Weights of a small GPT-style language model, trained from scratch on English Wikipedia.
Architecture: RMSNorm before each block, rotary positions, no biases in attention or MLP, tied embeddings.
Training: a variant of Adam for these matrices, 8149 steps.
MLP neurons of a small language model. Each row is named by its layer, matrix (down: output weights) and neuron, and shows model dimensions 32-159. Each number is 50 + 10 x the weight over its row's rms, rounded and kept within 0 to 99. A neuron's up and down rows have the sign that makes its largest values positive.
Before each neuron's rows, "fires before" lists the tokens most often just after its 100 highest values on Wikipedia text that the model never trained on.

fires before: "\n", " He", " The", " In", " She", " It"
L9.down484:49 55 53 38 63 44 30 46 55 48 53 52 59 54 61 60 56 40 65 52 43 44 44 46 54 43 48 36 48 45 46 58 51 64 50 47 38 43 52 44 63 43 51 43 34 57 52 48 62 54 57 49 55 49 51 55 33 62 44 54 59 57 55 54 47 33 52 45 46 65 69 41 53 47 46 56 42 55 48 43 44 53 64 40 51 46 46 45 38 44 38 35 43 55 54 43 42 09 52 41 41 58 64 39 41 51 55 58 46 57 57 52 43 56 51 71 52 55 42 59 48 55 64 38 57 49 49 72

fires before: "\n", "N"
L9.down423:43 47 51 47 52 29 40 56 09 34 47 49 36 52 44 45 56 56 48 44 62 54 51 46 25 47 41 55 48 45 61 40 69 48 55 49 49 55 39 52 56 57 64 41 34 54 51 46 53 42 46 33 54 51 56 63 59 51 56 40 44 58 48 51 33 49 47 55 41 46 55 40 50 51 23 51 50 66 40 57 54 44 48 41 33 53 36 59 43 55 61 44 55 49 37 49 63 51 38 56 51 63 44 54 51 50 46 65 63 48 67 50 45 52 61 67 57 48 41 44 60 59 41 61 57 65 45 52

fires before: " |", "\n", " an", " a", " is"
L4.down361:43 62 61 58 41 75 64 54 54 52 54 71 62 36 51 55 52 44 37 41 44 55 58 47 60 46 48 48 53 56 46 61 49 61 66 45 63 55 42 51 83 40 55 43 45 44 64 63 47 56 33 45 42 59 54 43 51 51 50 51 56 60 51 42 71 42 47 50 43 44 28 58 53 53 51 39 67 51 52 54 56 30 61 50 53 63 40 44 56 55 45 33 60 31 61 45 53 47 56 65 55 38 45 33 72 64 48 54 60 50 47 20 67 61 54 45 62 46 47 39 38 44 30 62 56 61 50 49

fires before: "\n", " The", " He"
L8.down507:50 57 56 40 51 41 24 51 33 46 53 55 50 55 60 74 39 54 58 46 54 56 24 57 41 50 40 47 56 45 49 50 54 49 38 61 55 46 45 61 54 50 43 46 49 60 41 59 71 55 31 48 66 49 25 45 56 65 43 44 48 66 56 51 51 36 54 38 50 45 57 53 35 44 48 60 47 51 29 37 32 60 50 38 59 52 51 49 52 42 41 42 48 54 56 56 62 34 42 42 44 67 48 37 42 41 62 44 50 43 49 46 51 52 49 57 75 51 36 43 47 70 59 43 55 44 38 53

fires before: "\n", " American", "American", "6"
L9.down23:41 61 68 52 55 58 40 68 57 59 50 45 24 65 58 39 52 32 42 41 34 46 41 51 51 52 47 42 46 58 41 45 61 42 65 71 40 44 45 47 51 48 64 57 49 41 56 66 53 53 48 35 52 54 53 64 40 65 58 51 53 39 41 56 65 40 57 55 53 60 36 60 49 50 57 54 56 38 42 53 70 46 43 55 46 65 49 56 43 57 53 35 73 40 21 57 54 47 66 59 62 31 57 57 38 45 53 44 48 54 71 58 48 54 62 59 32 41 47 39 54 43 71 59 64 36 49 34

fires before: "\n", " The", " \"", " ", "."
L5.down333:40 52 50 66 56 66 59 53 44 41 49 45 77 44 44 53 60 52 57 55 52 52 52 42 48 36 55 51 44 46 52 51 73 52 54 54 42 28 44 52 69 52 54 47 47 45 76 42 59 56 47 71 45 36 43 44 60 45 55 29 71 33 45 47 39 47 44 57 49 33 56 41 73 49 51 48 57 41 42 55 52 47 67 41 54 45 46 46 57 39 55 59 58 56 37 66 33 42 63 72 60 43 47 41 53 56 38 57 58 55 34 54 50 46 68 58 46 58 44 53 46 66 40 53 39 47 54 42

fires before: "\n", ")", " in", " a", " located", " is"
L9.down448:62 57 61 40 36 79 43 45 68 40 35 50 53 65 45 53 53 55 54 36 52 41 51 53 25 64 54 59 28 70 46 53 56 46 66 55 43 51 62 58 50 50 54 58 49 36 50 61 47 55 53 53 54 40 47 50 52 54 46 40 56 51 34 65 44 49 47 44 34 40 28 35 52 57 40 64 59 32 67 45 51 41 59 62 66 43 54 53 48 48 57 62 51 59 49 52 62 38 35 43 45 30 72 51 52 25 53 42 57 56 59 56 48 47 47 43 54 46 66 45 66 59 54 47 34 58 48 44

fires before: " "
L8.down388:46 58 49 49 43 42 50 43 54 47 55 40 70 44 72 57 62 57 52 37 58 28 40 51 50 55 45 59 68 58 55 45 51 55 64 52 42 57 61 55 57 47 43 43 38 43 45 56 44 54 56 45 40 58 41 48 44 43 61 48 50 32 51 60 45 57 36 50 51 64 36 49 56 44 23 47 47 40 49 46 33 36 42 56 72 68 65 48 49 48 51 50 52 50 61 48 61 39 47 49 52 39 61 43 42 48 27 51 42 60 49 50 47 36 46 57 56 55 44 54 44 59 70 53 35 44 42 51

fires before: "9", "0", "6", "5", "1", "7"
L8.down286:26 51 46 40 51 57 30 44 71 61 51 55 55 44 65 58 54 52 46 59 27 43 47 50 34 61 48 66 52 62 75 47 61 49 55 35 58 31 51 64 37 65 49 52 36 39 44 40 61 64 45 42 64 63 58 55 62 50 49 47 68 25 57 38 43 50 44 74 62 58 47 46 45 68 57 50 52 42 49 51 50 30 65 49 77 65 56 54 48 56 42 43 56 44 42 48 41 33 48 36 56 71 41 46 53 50 53 58 57 65 56 48 49 38 53 51 54 48 47 65 62 51 52 70 45 42 51 50

fires before: " a", "\n", " an", " the", " is", ")"
L9.down393:48 58 41 45 46 61 55 69 41 52 46 62 54 55 54 46 57 51 45 53 42 51 56 47 51 47 67 34 52 47 61 47 67 52 57 45 63 51 53 67 64 53 48 59 56 51 52 46 30 71 52 62 55 68 47 59 46 53 59 54 62 45 30 70 39 56 64 38 56 50 40 35 54 45 46 63 38 66 44 53 70 64 47 62 81 64 48 48 42 34 51 53 54 42 47 32 47 51 40 49 56 44 48 53 61 56 63 60 56 55 45 51 46 39 46 38 53 46 63 43 39 44 48 56 60 55 48 51

fires before: " was", " is", "'", " has"
L8.down239:60 56 44 56 59 50 29 52 59 45 59 46 39 52 34 57 36 56 68 35 57 70 34 48 58 54 65 50 55 61 41 34 54 52 45 51 34 53 54 45 69 67 47 59 52 53 53 37 59 29 57 44 56 41 49 49 24 56 50 44 46 61 46 44 57 53 53 54 49 43 32 34 49 38 68 56 50 43 45 28 50 48 62 57 56 46 43 46 71 55 44 25 40 39 63 45 42 39 56 61 55 52 43 50 42 47 55 38 68 46 37 54 50 45 42 46 57 48 66 63 49 40 56 60 45 56 45 57

fires before: " ", " (", " |", " UTC"
L8.down208:59 46 65 47 37 72 62 61 53 65 61 48 34 61 39 36 47 69 36 49 51 66 60 51 71 40 56 50 43 41 45 49 51 56 31 55 54 57 54 57 33 42 64 53 43 36 51 52 54 61 44 51 44 44 51 32 39 51 53 35 36 46 40 63 41 61 50 58 42 70 50 62 74 35 56 50 43 30 45 51 45 60 51 50 36 32 42 48 49 51 61 63 53 39 49 57 29 48 29 59 49 68 59 69 47 54 35 59 42 55 51 40 36 58 38 55 46 59 44 66 50 46 51 63 54 46 63 45

fires before: " a", " an", " the", "ed"
L3.down103:52 57 48 51 43 43 58 55 80 63 42 50 31 56 71 53 54 50 50 47 37 45 47 53 58 52 51 47 40 47 45 61 47 51 58 50 77 39 45 61 59 53 55 44 42 58 63 57 54 81 60 47 57 59 58 56 70 36 50 42 60 53 45 55 49 50 51 28 50 68 58 47 60 74 60 48 39 54 52 38 36 60 57 51 47 48 48 53 61 60 58 41 49 41 30 40 72 33 63 53 58 56 47 56 34 46 51 46 53 46 48 59 52 63 46 46 40 42 69 59 56 47 35 49 63 40 48 38

fires before: " |", " /", ")", " ", ":"
L8.down179:63 67 67 32 48 40 63 51 58 63 53 54 54 39 28 51 32 56 53 45 63 43 57 43 47 59 58 47 53 47 56 30 60 47 39 36 55 34 71 48 50 52 52 37 24 50 35 63 76 43 58 50 37 60 52 44 52 49 52 57 48 42 46 45 54 46 60 61 42 46 58 50 51 59 36 63 29 56 31 49 41 50 50 50 58 73 63 39 48 44 52 50 52 53 44 60 44 35 61 39 47 45 46 34 43 49 64 53 65 55 52 58 40 25 43 59 66 52 48 45 56 46 64 57 49 37 45 46

fires before: ":", " (", "s", "\n", " "
L9.down16:61 37 60 64 39 39 42 52 82 57 33 37 53 45 58 64 63 48 60 57 67 38 28 44 38 49 48 46 48 42 37 48 42 39 59 35 48 45 50 41 52 67 30 47 47 54 42 51 55 35 54 52 57 54 51 30 55 66 54 32 54 42 71 63 46 58 54 69 54 38 50 53 50 56 35 50 41 51 64 53 59 38 47 31 57 51 26 47 36 49 38 45 46 53 73 45 48 44 43 51 38 40 47 68 51 42 48 47 34 49 54 62 56 44 70 48 41 57 50 48 50 47 49 58 59 44 61 45

fires before: "2", "1", "ing", "9", "3"
L3.down479:43 36 44 41 41 65 53 61 58 51 49 36 52 55 48 76 41 54 40 58 52 55 62 61 39 27 54 51 54 52 53 55 48 56 43 60 47 55 57 62 56 54 51 53 46 45 52 49 46 66 38 58 64 58 59 48 55 39 54 43 53 75 48 52 43 45 61 54 48 59 41 64 57 41 52 47 47 65 42 46 50 49 34 36 53 42 49 48 58 53 50 61 53 41 58 57 33 45 38 40 63 49 36 59 52 49 57 66 60 65 56 51 55 64 57 53 74 41 57 53 38 44 56 44 35 47 52 47

fires before: " |", ":", " medal", " on", " in"
L8.down43:56 54 56 48 48 50 71 51 44 49 54 62 51 46 48 53 57 39 50 51 44 29 71 60 59 40 63 44 43 51 55 45 53 33 50 57 62 53 56 50 47 66 56 42 23 55 60 42 59 55 63 53 49 46 50 45 50 35 48 46 49 39 55 57 69 55 49 42 35 69 52 63 33 65 49 54 41 50 42 63 32 60 57 41 35 67 34 56 62 54 45 38 61 38 53 47 59 55 48 67 48 48 60 46 41 31 56 68 46 51 36 49 41 43 28 62 43 37 50 70 43 52 36 52 50 35 59 52

fires before: " ", ")", " ("
L3.down79:36 54 42 39 49 32 33 51 43 54 34 49 56 62 58 63 65 45 55 52 40 53 38 42 48 50 38 48 67 49 36 49 59 59 34 47 45 37 67 49 79 40 66 42 46 43 63 53 53 56 40 39 47 57 32 37 53 43 64 50 23 44 62 52 28 43 56 58 38 49 46 53 53 65 48 51 54 56 53 69 55 39 62 48 47 36 58 46 46 57 34 52 50 41 51 42 56 65 36 56 50 39 38 57 50 56 57 41 38 76 48 57 53 36 43 51 58 51 67 56 62 48 33 46 52 50 56 60

fires before: " |", "\n"
L8.down427:45 63 54 54 40 65 50 42 27 41 53 37 40 59 48 51 34 50 44 50 60 40 53 29 78 39 49 53 38 52 37 51 53 49 45 64 51 46 36 32 59 46 40 42 47 45 53 51 64 42 40 57 35 47 61 64 33 44 44 41 45 53 36 49 61 51 40 43 53 64 39 63 61 53 43 52 51 51 51 48 53 46 40 35 48 71 48 56 48 57 53 45 63 66 70 46 51 43 68 42 61 50 52 64 50 36 55 48 27 52 43 56 46 49 63 28 56 46 57 31 40 32 69 47 55 42 66 73

fires before: "5", "6", "4", "7", "3"
L9.down40:69 42 41 56 45 56 42 40 61 56 63 56 52 51 44 49 61 43 39 59 44 62 34 49 51 59 55 47 51 57 23 55 51 35 69 39 46 37 52 54 76 47 54 59 41 46 50 53 59 32 66 48 54 58 41 46 68 43 48 42 54 58 66 40 56 60 57 65 58 64 41 61 32 43 54 45 37 49 53 23 62 34 55 47 47 55 60 54 47 62 65 49 42 43 63 58 54 50 51 54 42 42 53 39 51 47 45 31 49 50 51 54 46 43 42 55 38 44 48 58 52 73 56 48 47 64 34 58

fires before: " |", " place", "s", ":", "("
L5.down53:59 44 60 64 51 47 72 61 63 52 57 64 63 48 47 51 48 37 37 73 53 63 63 59 48 71 39 54 45 45 31 48 43 59 60 54 49 37 47 31 36 71 44 55 48 58 54 60 45 49 45 35 57 51 51 38 37 49 40 47 39 54 52 44 29 56 45 63 54 46 53 59 56 62 58 26 63 47 34 66 53 38 43 54 50 36 46 69 62 61 49 61 54 44 52 41 59 59 41 64 60 57 52 54 64 48 45 54 43 38 45 52 46 59 58 54 66 66 59 38 51 42 42 63 44 77 41 58

fires before: " |", "\n", " (", "}", ")"
L8.down138:53 44 54 45 46 64 42 53 49 62 43 44 49 53 47 56 49 61 49 60 52 50 59 46 60 54 38 71 52 51 55 59 54 49 64 46 41 51 39 41 70 46 52 52 50 47 57 51 51 78 40 49 54 37 46 61 35 52 54 50 51 51 69 48 48 66 52 42 51 53 34 50 33 61 48 59 38 49 32 40 48 37 50 69 58 54 46 51 56 27 50 32 45 62 57 59 42 38 52 55 48 58 40 57 69 47 49 52 37 74 51 55 48 46 45 59 51 60 59 48 54 51 35 39 59 50 50 40

fires before: "7", "6", "8"
L9.down205:54 24 42 43 36 58 45 42 28 51 56 41 34 33 41 55 60 53 51 53 52 42 54 56 38 38 55 60 29 48 54 51 45 71 44 23 42 44 46 41 56 26 54 42 41 40 54 66 50 48 47 60 48 54 40 59 53 60 52 55 61 48 61 53 72 51 49 61 48 51 65 68 39 57 37 59 46 48 49 52 52 58 43 58 48 50 49 40 41 40 60 58 56 32 58 50 66 57 39 51 44 49 57 30 57 58 47 52 43 33 56 64 51 71 35 52 54 36 46 42 60 41 56 45 63 53 48 60

fires before: " ", ",", " and", "0"
L9.down424:49 72 60 34 50 43 49 50 67 47 42 50 66 62 43 61 46 33 63 40 57 30 61 33 67 65 61 63 38 59 65 66 48 45 55 59 46 51 57 73 83 45 45 50 56 53 43 45 43 46 53 66 49 47 55 47 49 41 55 42 44 40 39 44 58 49 51 52 43 40 34 38 71 62 43 42 39 64 53 63 52 46 40 54 50 49 59 52 54 45 46 36 53 45 37 70 56 52 66 59 51 43 45 63 42 48 39 53 61 46 53 67 61 57 31 43 56 56 46 43 49 39 52 49 53 59 56 66

fires before: "0", " m"
L9.down128:59 52 46 34 49 50 44 46 76 39 43 47 36 27 44 46 41 42 59 66 60 49 44 47 47 44 34 66 44 53 66 44 46 36 45 29 47 49 53 62 67 50 50 54 51 45 54 54 49 50 48 51 63 47 74 48 54 40 57 51 73 50 49 60 59 40 37 43 73 48 47 58 61 43 51 54 43 39 53 51 52 45 47 41 48 58 46 36 48 56 44 41 51 52 55 39 23 51 64 47 49 63 40 63 46 56 59 56 58 55 62 39 45 56 64 30 45 53 33 40 36 73 42 34 51 48 62 42

fires before: " ", "ter", "d"
L8.down202:35 34 53 48 60 35 52 43 36 67 47 51 50 70 52 46 59 45 62 57 38 41 46 37 58 54 69 39 37 48 69 71 63 47 75 54 45 45 54 57 68 52 56 45 34 46 45 33 56 48 54 52 62 47 46 46 53 35 37 50 42 47 50 53 51 42 62 38 50 46 41 45 49 72 58 36 56 49 53 62 51 37 74 57 53 53 57 37 53 43 59 47 56 43 44 56 62 52 45 77 63 47 47 45 32 52 43 53 47 51 55 54 68 35 40 47 58 44 30 74 54 47 48 59 51 52 44 56

fires before: "\n", "---|---|---|---|", " ", " |", ")"
L4.down482:38 53 58 37 45 58 40 48 47 63 51 53 49 42 65 50 49 69 59 39 64 46 59 47 67 60 38 54 43 54 52 43 61 54 54 46 51 47 54 61 48 55 53 50 40 46 47 46 40 42 48 43 41 61 53 45 44 59 64 38 53 53 47 48 36 48 61 38 45 43 37 47 48 61 47 57 36 44 48 36 56 55 81 45 51 54 21 51 49 74 72 38 64 42 45 60 54 41 39 52 71 67 38 62 46 43 45 58 41 36 45 57 55 59 63 46 34 36 41 51 44 54 48 66 45 55 56 39

fires before: "s", " is", " was", " chart", ","
L4.down268:44 73 57 59 54 36 46 55 60 44 62 47 53 70 55 42 32 42 67 41 47 58 50 51 60 43 40 67 64 51 52 49 63 47 54 52 55 37 51 54 52 63 53 41 58 47 52 53 40 53 50 45 46 78 66 40 42 50 32 23 53 35 46 39 54 78 60 61 48 61 56 30 48 41 50 66 47 40 63 49 47 51 58 45 52 43 37 36 55 66 36 54 47 38 51 38 59 38 49 59 49 73 66 71 43 49 56 59 58 46 40 46 54 53 47 47 59 55 55 57 57 48 51 49 44 48 54 51

fires before: " ", ".", " the", ":"
L4.down206:55 37 55 51 62 30 62 37 54 50 48 57 46 48 41 41 60 44 51 51 52 38 38 43 46 51 53 50 44 37 61 62 49 59 30 48 50 49 53 39 62 49 60 48 54 57 47 42 57 42 50 48 41 50 42 37 69 48 69 53 37 65 54 50 54 56 54 48 33 44 53 64 44 51 44 54 46 58 50 57 49 60 52 54 49 58 69 59 62 51 52 41 63 49 53 47 45 65 45 51 73 57 64 69 62 48 36 41 36 53 54 47 44 47 42 45 45 56 53 33 59 56 32 38 47 56 37 50

fires before: "8", "7", "3", "9", "5", "6"
L4.down118:34 41 58 61 48 52 53 52 57 48 47 34 37 51 41 66 41 64 41 53 44 37 66 54 54 46 57 57 53 51 66 58 44 71 67 55 44 44 67 50 43 51 53 32 40 51 50 47 48 43 47 36 53 63 41 48 47 38 42 47 61 83 69 53 41 55 41 39 48 46 33 45 62 69 47 57 55 51 56 61 39 50 32 57 46 46 50 52 49 36 29 51 68 37 48 64 43 47 50 45 59 41 47 54 58 48 55 52 52 56 46 43 49 64 38 34 50 51 58 47 39 47 35 49 45 53 61 35

fires before: ":", "\n", "==", ")"
L5.down60:41 53 67 37 42 55 53 38 69 71 45 53 39 60 30 55 48 43 53 34 66 54 42 33 49 45 58 80 34 51 56 56 40 33 51 64 43 53 56 50 53 54 70 59 28 65 48 39 49 44 45 68 37 43 50 38 46 67 41 51 48 56 64 51 75 37 61 61 53 46 61 38 47 38 46 55 24 42 52 49 35 60 50 49 55 47 37 34 44 43 38 49 67 40 52 50 70 50 55 41 55 46 51 50 46 44 47 58 50 44 55 49 40 58 53 53 39 57 64 42 36 40 66 54 46 51 64 55

fires before: "\n", "---|---|---|---|", " ", " (", ")", " Hot"
L5.down71:30 46 42 44 35 29 50 40 57 41 40 47 64 60 55 51 55 56 60 51 64 31 52 55 51 33 63 48 51 52 51 42 56 44 60 42 46 51 56 63 69 60 47 52 63 38 68 52 51 52 61 41 50 49 56 45 47 55 59 41 44 74 40 37 52 61 51 46 51 35 61 34 39 33 53 37 43 43 53 39 67 28 70 51 41 33 41 40 52 59 53 36 33 47 40 77 62 43 50 45 45 46 34 40 51 55 53 55 51 55 53 46 52 43 55 70 55 56 41 47 56 51 53 38 54 48 46 52

fires before: "\n", " He", " She", " In"
L9.down320:58 55 62 46 41 50 47 38 41 40 57 58 53 52 28 51 45 37 50 46 41 35 47 51 54 47 60 56 39 49 35 52 45 59 37 52 42 36 50 43 51 63 65 57 64 72 47 45 63 57 60 46 41 44 51 56 67 39 63 58 57 48 49 52 34 26 40 40 44 45 45 40 32 63 37 53 52 60 46 51 57 53 48 50 45 52 57 37 55 52 60 28 44 61 59 35 63 39 46 52 52 59 60 45 56 65 59 56 49 39 48 42 57 64 68 63 63 51 48 58 56 61 67 51 62 61 23 45

fires before: " |", " (", ")", "^{", "."
L4.down269:63 53 51 53 57 56 58 52 26 36 56 31 33 52 32 40 65 52 42 46 66 39 48 67 35 72 54 42 52 65 47 56 43 67 41 43 58 52 41 44 49 47 51 45 52 45 61 52 42 44 42 43 43 45 48 51 42 35 50 49 49 20 46 50 63 70 30 42 32 59 51 53 45 63 54 53 55 48 31 46 58 57 42 50 33 57 42 47 41 31 66 52 54 68 77 25 37 51 57 38 56 70 43 52 53 44 62 56 56 37 43 61 53 40 35 40 53 47 53 71 49 43 26 55 55 64 51 61

fires before: "s", ":", "\n", "-"
L9.down188:53 52 50 49 56 63 32 70 36 65 59 62 59 44 56 41 60 42 55 61 51 40 68 68 45 55 57 35 69 53 53 56 54 57 36 59 61 44 49 29 56 56 56 55 49 50 52 56 49 54 34 53 69 60 40 51 37 58 37 42 38 53 61 58 39 42 31 53 51 50 57 50 43 47 34 64 56 45 55 52 51 38 38 48 48 48 49 46 56 47 50 39 68 43 37 44 47 38 61 41 68 64 39 63 49 51 35 47 46 61 32 74 42 51 48 56 60 56 66 54 47 53 71 49 33 61 65 57

fires before: "6", "5", "7", "4"
L9.down432:41 36 52 44 63 48 61 52 50 65 68 27 54 56 63 56 55 56 55 59 53 34 47 42 51 52 33 73 33 50 45 34 56 67 43 59 50 43 39 35 60 28 66 41 34 55 52 68 66 44 52 42 37 41 37 69 63 61 53 55 63 39 69 44 47 47 56 46 47 57 57 52 35 49 34 45 54 59 42 37 40 47 55 39 45 47 44 46 55 52 56 60 50 35 63 54 48 35 47 42 34 47 44 46 52 57 41 41 43 56 49 56 38 67 62 49 55 29 43 45 79 53 69 52 53 43 56 49

fires before: "\n", ".", " was", " is", ",", " |"
L9.down334:62 37 36 74 43 49 50 46 15 55 48 36 52 59 37 49 54 62 50 56 57 45 51 49 45 48 43 33 53 47 43 50 51 52 58 39 52 50 51 58 49 24 69 44 52 45 45 56 52 51 52 62 40 43 53 31 53 28 64 55 46 57 38 34 54 62 55 39 18 56 54 50 61 53 41 45 52 63 25 61 59 46 21 38 39 39 44 49 47 52 58 51 49 46 72 45 69 50 54 55 55 52 46 51 52 49 61 58 56 56 49 31 51 58 29 45 38 55 65 52 38 47 49 41 41 35 41 46

fires before: " |", " ", ".", "+", ":"
L4.down180:57 54 44 59 45 19 45 46 60 42 56 55 51 38 32 45 53 58 51 46 62 54 45 50 67 57 48 51 55 38 60 42 77 57 37 46 55 59 54 34 56 49 52 53 62 67 60 56 42 42 32 45 56 58 49 56 65 55 53 36 32 33 61 21 59 49 37 53 58 62 52 30 43 49 40 54 55 45 46 44 65 44 50 54 52 36 56 46 51 48 73 41 54 30 44 41 48 25 59 71 53 58 53 60 62 61 59 42 47 51 60 51 61 63 55 51 39 53 46 57 48 55 57 64 48 57 36 60

fires before: "5", "6", "4", " the"
L9.down233:44 48 53 53 42 33 45 53 21 50 53 52 47 52 37 53 63 54 71 64 31 65 61 52 48 73 50 53 50 46 58 50 53 52 58 47 68 52 58 35 56 52 47 39 47 44 48 52 44 73 55 51 45 49 49 49 42 52 49 59 52 60 40 42 38 47 50 55 29 50 49 65 70 28 43 63 52 36 51 48 48 55 34 53 53 62 40 55 43 44 43 55 39 30 47 48 60 55 59 56 41 51 49 61 59 52 45 36 55 57 61 43 47 57 40 68 42 46 52 47 46 47 26 39 36 54 50 42

fires before: ";", " |", "."
L3.down162:36 48 51 51 51 63 47 60 59 39 53 52 50 52 59 55 55 52 38 38 67 40 57 43 45 52 47 60 55 53 60 51 43 70 60 47 47 55 44 69 43 60 47 67 62 50 56 55 56 45 54 55 46 49 65 34 45 40 34 56 61 61 38 57 58 63 24 57 55 65 44 48 46 63 39 39 66 71 35 70 24 64 37 52 51 59 51 43 59 54 57 64 54 59 55 59 47 55 40 55 52 58 54 36 58 48 57 53 45 47 50 45 57 55 29 44 66 48 73 66 49 38 54 50 46 51 49 50

fires before: "\n", " The", " He", " A"
L3.down318:46 35 54 57 50 50 33 51 60 44 50 46 42 60 52 51 53 40 62 35 59 32 47 53 38 46 63 58 50 43 40 51 47 52 50 59 48 59 43 54 96 59 48 50 64 38 35 51 52 51 47 47 35 45 55 50 41 42 48 39 53 77 45 47 54 46 62 45 69 55 47 45 49 58 62 60 42 38 52 47 49 69 51 55 46 59 46 40 44 63 46 41 47 63 58 43 47 38 59 46 48 45 38 64 42 56 61 56 49 49 52 44 48 40 52 55 56 53 56 43 43 59 56 48 57 44 50 59

fires before: "0", " to", "ing", "ed"
L8.down502:68 65 51 34 41 53 60 63 60 58 43 47 65 48 61 62 51 42 47 57 45 53 46 58 37 46 49 55 35 57 59 52 61 44 51 60 37 42 72 58 60 70 59 56 51 31 40 43 54 57 64 50 56 52 52 55 39 59 52 43 54 56 69 62 45 59 40 59 67 52 45 56 54 44 52 65 48 38 67 51 49 55 62 49 50 33 40 50 64 39 39 51 36 55 64 42 48 52 50 50 44 63 54 32 42 63 36 50 62 71 49 53 44 66 51 48 69 53 50 52 57 60 49 30 54 32 35 52

fires before: " |", "\n", ":", ",", ")"
L5.down59:53 33 43 27 55 48 50 44 57 39 33 41 64 52 35 35 56 51 47 46 53 36 49 66 47 69 63 40 56 47 54 41 62 52 60 58 45 57 49 63 25 46 57 32 35 43 40 49 56 47 52 42 32 45 51 46 40 55 61 57 45 53 43 55 43 18 63 53 44 61 64 58 42 43 58 48 57 67 40 62 53 54 38 44 52 51 53 46 48 51 68 52 46 44 47 49 52 46 47 39 42 58 67 66 45 55 57 65 41 50 57 48 60 50 59 46 53 68 35 47 57 43 44 54 62 56 52 58

fires before: " a", " an", " the", "-", " his"
L8.down391:68 44 51 49 34 52 57 40 59 58 39 49 58 38 62 41 50 52 51 53 54 47 45 55 52 33 63 38 66 57 62 55 55 45 59 54 41 38 59 73 20 57 54 54 37 67 38 53 49 44 58 44 42 51 40 62 38 47 53 46 55 50 55 69 60 59 61 40 49 56 49 49 56 54 42 38 50 63 46 58 48 51 41 45 48 48 44 36 41 56 57 57 51 79 51 58 31 70 49 60 43 40 54 40 47 52 57 37 44 58 32 59 31 56 65 58 49 46 49 59 49 59 44 45 49 68 48 62

fires before: " was", " is", " has", "s"
L4.down58:49 66 48 46 53 44 34 45 60 62 49 55 54 69 44 45 46 41 50 38 48 60 43 45 52 43 53 51 49 67 40 63 53 82 44 53 25 44 63 49 35 49 43 65 52 48 49 47 64 43 65 34 54 35 75 45 57 54 60 36 42 72 66 72 36 49 53 52 51 55 51 57 60 43 41 67 58 35 53 57 43 49 52 39 55 35 55 51 49 58 41 43 68 40 52 67 55 52 48 59 47 43 57 65 48 52 49 54 50 53 54 44 45 49 53 57 47 49 44 53 65 26 50 28 62 45 52 69

fires before: ":", "ed", "\n"
L9.down333:61 70 55 40 62 63 53 46 58 38 55 49 65 53 41 36 51 48 52 46 47 46 47 47 42 46 57 48 37 52 52 59 58 55 56 68 45 36 34 62 59 56 58 49 41 65 65 49 62 51 47 53 53 56 41 61 52 44 50 54 54 40 73 52 74 37 46 53 60 58 54 78 53 73 55 57 41 38 39 52 51 57 50 50 48 53 40 40 29 49 65 40 55 49 61 40 36 44 61 54 58 34 36 43 42 44 45 55 34 58 55 67 57 48 47 53 51 27 51 56 54 74 42 44 71 49 56 50

fires before: " |", ";", " ", ",", " km"
L8.down21:61 33 34 48 43 50 32 51 47 69 49 37 54 54 64 63 58 37 68 48 56 45 53 42 55 55 40 49 41 33 54 45 46 53 48 31 51 63 44 68 57 54 44 52 54 48 49 49 50 53 52 32 35 61 46 53 29 52 43 44 43 47 28 43 45 33 68 52 38 43 40 49 33 43 47 58 75 61 41 49 48 58 44 41 55 50 42 39 55 43 38 43 44 47 47 51 42 56 42 31 47 56 58 52 38 38 44 52 54 53 50 51 52 56 44 53 41 50 61 49 59 34 48 59 54 61 48 44